config = dict(
    head_dim=32,
    d_mlp=768,
    vocab_size=620,
    norm='layernorm',
    qk_norm=False,
    init_std_up=0.0361,
    lr_mult_qkv=0.7,
    lr_mult_down=3.0,
    decay_fraction=0.938,
    train_tokens=91020000,
    dataset='wikipedia_en',
)
MLP neurons of a small language model. Each row is named by its layer, matrix (down: output weights) and neuron, and shows model dimensions 0-191. Each number is 500 + 25 x the weight over its row's rms, rounded and kept within 0 to 999. Numbers have three digits each.
After each neuron's rows, "fires before" lists the tokens most often just after its 100 highest values on Wikipedia text that the model never trained on. A number after a token or word is its count.

L2.down251:509489470545481519541505512508485488484490507487483500559533559480490513472479489538509506467509473531484503501473525501523469503487495492486522555534514512471507493500538522511484566473524491492519494495468509494507517518517473480512494493492491539516476510508520514498488473555496510508481499509526503551524473484480491475479545500508471465496458488461531494494480542483488517530540510497498512446497543491526539530490521483489503468474523504500506452496535512515451483505508493502464460501508471512512485432515477472472481536476433463485502486511450492524484530540467541544
fires before: "ent" 25, "ad" 10, "ed" 7, "un" 5, "at" 5

L3.down345:507486474503494508499487521525483521478516482462510531489471506509493482487521512479489512481469483515501548492471463486521514495472431496503471500513466501482478504513498550450493495541522526506508498501469496553513533495474493492529494512460506525493481516547511505568466508507498518439527531525502487493505478486513474470527449540464509494522484484517546516514476522481509495510533506499471509490509500487543488503521478510456507540545518506470515503462496463498508502455520491559539497444519486489460528461513510460512516455494551542489498521501523518473465469520557493518
fires before: " " 35, " the" 14, " A" 7, " a" 4

L2.down175:503520480538528510517503527521528483520461528506485476464482467503505497509508462500478481527524501517489508546464535518499479517517524484504576468521506510473524533528482490515529490503481502468492515521560490491481507500501500457523483508466478495470490539540485502503515472482505490520512489490520537548523501478504515496533486475511512510505517497540488486442511486477479510475534497491505492492527521467512448493502465494465549537479518489501463513537507469482471498482440477509469430521504464523520461509500477489543497497489489427504495502477473568490509559524493502497
fires before: "ec" 26, "an" 7, "on" 6, "ain" 6, "ort" 5

L3.down452:512480511511518501517522495532498473507516473524456457508457549455501500492465508464472459518532470457525496513504509465508465555492498477525485511451506493510540514498542460531532488498484478461523510509518496551541546414503484516503487511521487534487475448453536509506512490481496488500543480511503495503517536493472540531493528503494510483515534514483501440495504502490508508524507488491528481528514472529495443517496499489497479493494505471537485528531510507532514522493510507470476512569488500480508504505491501547485505445483464530450505503534516478486491496490509504484
fires before: ":" 19, "a" 8, " to" 7, " n" 6, "ial" 6, "g" 5

L2.down106:546480479506464533490510495457525457518495509531533456505465511477494475495508520495506484515500506484491517491566522524531519509519466448513524509505503487549501527500483494455475515523519513455517492526489467490535494485488491498508563449488458525480464509492495543540485484498542495492489519471492477524508514488492501516498502488479498500513517442519513496514474533540557538491473541490476501547520484481569437453525471508511512524486491467483498501471457497499499508488453472529562519514527506480506484486504461474513482466500510515530512520489520474495490514481506474493
fires before: "es" 19, "ish" 17, "i" 5, "el" 5, "em" 5

L2.down374:508506495504510495471540454498515500496496499525505510474528492527504486505470500493496442454533510520491464530492509491472500524525501464531511538523482525464487518482482493488494501508487487576482570465508480511490481544473449525480529495493491494480490520529466519508479481455455512544517518490492501527542493501466490444505506524529491469525498497445516521503512472496524502473475506496500478504503493488484499527479501528499513520490499466507496488546499544482493488496505523511477496492487480509533548501487559490469497503514518475479469505521525500515455536605458512445
fires before: " " 54

L3.down402:519535529493505493490515551533471502475512517474541510518470498521487496478490488490507494439501474496502499515501460463519495533500495511501527519533502444468519500487497540523456520482521526543515490516475551535481417536434490507537501506504482466503497500518496477539526554475477531529475560521513534455493501466457508504457495504500505463477516506502525498535503502481436546509486486497486483480492505489500500461521533531501526520514530516506471483462506498488551482505505470531513487479501507485495496519507502483482482449532553506483493474488514513494477465520489488494
fires before: "l" 43, "le" 11, "on" 7, "lect" 6, "um" 5

L3.down728:512515489508525491502512489440473458473491505496509497525501487507502500484530540447480473499501521551498475558512490495466543497483504489463499486462517497546508524489525489478525503544478462519511533464465466480535425514474525510502469507547473512528517514524477481495531522500459505471526478545537489491496481525495496537490465483475501525498504449511500517470546515468532497523449486491519530526483532557514478473497489485473532535538542519508522503499455504504489511474482514505494488504463555483493484478514523508503487514474513498470464503498462518496528503481526464531
fires before: "t" 19, " " 18, ")" 8, "^" 7, " (" 5

L2.down311:484482483461495508539484494460510524476509523489501496525516515505538505525458533525535532513499508483463510521502486496509495481505537454489445499488547524520487530507473497555473514458536464502533445502454502492483485516439505468492498531531494508490480488462510450540508472519449542514519529523527536506467535541503503505509512513502492504445521497534457498497510479483482507507479491509511505456495509470508503495461450514547503537517497481480510531521513517485484454483492543516521514494497466514494478473507497481500460525491490505521515532432502457514516528519517528467
fires before: "el" 19, "u" 14, "th" 10, "an" 6, "ue" 5

L3.down623:525493489523507485521518512499517509499505498501477500482500512507483483477423457516570489483483512518502524503499466498478523566522476563503510490538533509479505521536533504536422506502482519482501529489450517487449513507499519507478507433523542476517483537473459527499512497476526441513550493488500462520495484550507477467510486460538493516488511477489527478457483469505515508492488520480458458502471483481463521484503535480481547508504456518513492534495490529519531512514487469491525516512491526485518477540493502483472502479479492518502527488495524478495526479500529522502
fires before: "ers" 24, "es" 11, "is" 10, "i" 5, "ion" 5

L2.down499:537532532517503499525490508514456524454494543510460474457492519525514530513488477511533510500538508520497459453514488491489487513500538470545528454461526489490494501483522487456492478503480474534521537514464523463484517464498475489487474513513492525524538492525521490508509492509503523489455489504528478474485495497477481542531537496522536497486513466447501480481502495547495492464534499508458517454491452492440463495505489511490512513492495531477527489465486516532507491478484513546520508490514509478547481512492508510493446503520448555523488519538476519442511517500501537529
fires before: "ers" 44, "il" 11, "ing" 9, "al" 6, "ate" 6

L3.down397:496489496537508454483499506502547485506481507533519549466466459509474476489523518535526497515578490473478475495496525483498526508479537511517456510533503469516498517567493481522487516512495536475482523527483506522531471491498483481502498519495513511515491504511512484468444462525439521518505577489516480510494511484499487501503473514520495480484521516485480522509495493472483507458532452502495548511522527447505493474552468496510453474515493517466470506513508494496470488494450501522489489528492508460499517499455513529477463547530494498444511508505506495492470492519522561521
fires before: "es" 25, "k" 19, "he" 6, "z" 4

L2.down618:497510485509498486520489480511458480529516528489478470512488527437508502493465519501495467500565502481481535467541545482503530475541526485483516498510535490539537445526483550465546505493489539560510498477501465480505500517491496464510527519464514536474506515507505485524519469460470498524516502508551469493511483475470483501508486485512515490505490490516505507494473495487473471503509509524493476466510507509440490515473434488497491489514470525504490441523482532547477468503534501507516506534461521483484527523526466498535490560519479483526458533517473516510535473494524509506
fires before: " " 51, " of" 12, "," 4, "j" 4

L3.down665:517511508535445466517494525490493535490524554470543460487489491493509471494530484536490486458502509502504507519515518512483524492474504473485471521508504489492484517513485527470488511481460462447487515489519475466512500547506475495485517494524499462506543513533544520477521468511506530482534486446565490522477535518479486492540511530528535500464514484510509514508526485489512473514531498490492445469531489516524482542537491516511534500511485485543479511520496463459456497539497562494492470512474427499518496499508541495488490481499485461476519486531491489480443480501518523466
fires before: "le" 40, "il" 7, "al" 4, "e" 4

L3.down307:463513483492522459488463518549527477522485548449510490477502487471433504500488506513533513508508497470516512567531511534517471489496510486523599501488496519538505529517501476468502496465489501470491541489523524490496467511488523510477490510500502537487486506490487513475535443524476479515495509481520489504516507481489522502455508496503494498481512473536481483499493437505495530488470524478512489473540517483493490461533515489496532490509500492517513537480479464513440468477511468510535503477504477522557520513523503497497497480478469480488461550515509558484512562508477515505
fires before: "th" 25, "ec" 12, "ther" 5, "l" 5, "ir" 5, "ain" 5

L3.down288:512486498486519501511515524521480464494492492520522531503494539547517513519513471464544498534510476501459501479514527477508557491502515519526520477458515501521511527442463480508557491443482536468518497501502478504474530449464558470480489507541483478521503486554461498541467494509425495504496547524535502486505469464438478540497518517509509501532473508480493519516479520507493507488496479528514507452505544489486484485537492489488497516514524481514457460502507520505512483496508484557478513484490514521500478457478521469509471532511477495500525490463503492492517488510457520528
fires before: "ly" 19, "n" 9, "le" 8, "l" 8, "ue" 8, "ing" 7

L2.down742:502485496465501525476485492520501504465548528506504493497548483479483504483505487521497547508493499522482519477480517486508555454532540513500498497470491487446504502500467496539507439505496450496540488521553503484545447498496508468485528503521495508488464499506517487505533467508528528502520421490482477489458519536478487521533540518477502495515489532509482479486444501520512471499530465527532454549532506490524492514495465487500489439528507482507492504495520475487487518487519452554500493545497495503497508492537526504484513514487525494552474511457452505531480482531514484500
fires before: "n" 22, "ill" 11, "ing" 9, "m" 8, "e" 6

L2.down300:518527504488502500509501485454519533529477545502518515524497576537513507527487518499508519508507504517508535509464493512509507536455463519468517465481448521498530505483524478458481491513521490513551538460515490491466473471505514559531538488472517498491485472492522496510483529517515496516494521463470496489499494569469462467447501531526502528508474503508481471551521477506496497505518515497487515450484518529493501504464497519512482491469491528444489494474503496495478545433502500494511492456435481493545475521503523531452537528479479512493511492473487519515492476507489483511
fires before: " the" 29, "f" 19, " " 10, "t" 9

L2.down331:514550460489525485537509492511474461522493505502502534490492474436444510505512492547491469510513497491541493505476505494520506550487556518542567506501467505509513467584495500519508479489524463513478534503443531486516469495482533501525554452503457513524495454510475486512507509505509515477515487502498459528517529506517466420505491517509499500454473448501472485493501497499499529533519530495495501520497488479566512472525500474468488500517509487528506508487503469493497516485512512497511494495523468512503504487497515500502479448517511482528485513510490516439473487528512486500
fires before: "es" 15, " C" 12, "a" 11, " Y" 9, " S" 5

L2.down178:442495501516520525484496490450458469545556533512528509472492512520500505504507492520475516485485470539496515539540510491522500490505470461527508543534518514470481513534478498518483539458448511490474500497489471508521500517470519492457483527475496507462547504477452517422520534489490458485517498508523502512523511480515490500481502523452529533466529503483459485513519489534528482570464477454494497477512502454504521471510517489501475476528530503543511521443481496472510516507483484504508508504477496513535492489507478521511493487471492531523512497480454539516507512508517544518
fires before: " " 23, " P" 19, " C" 10, " N" 8, " Y" 5, " S" 5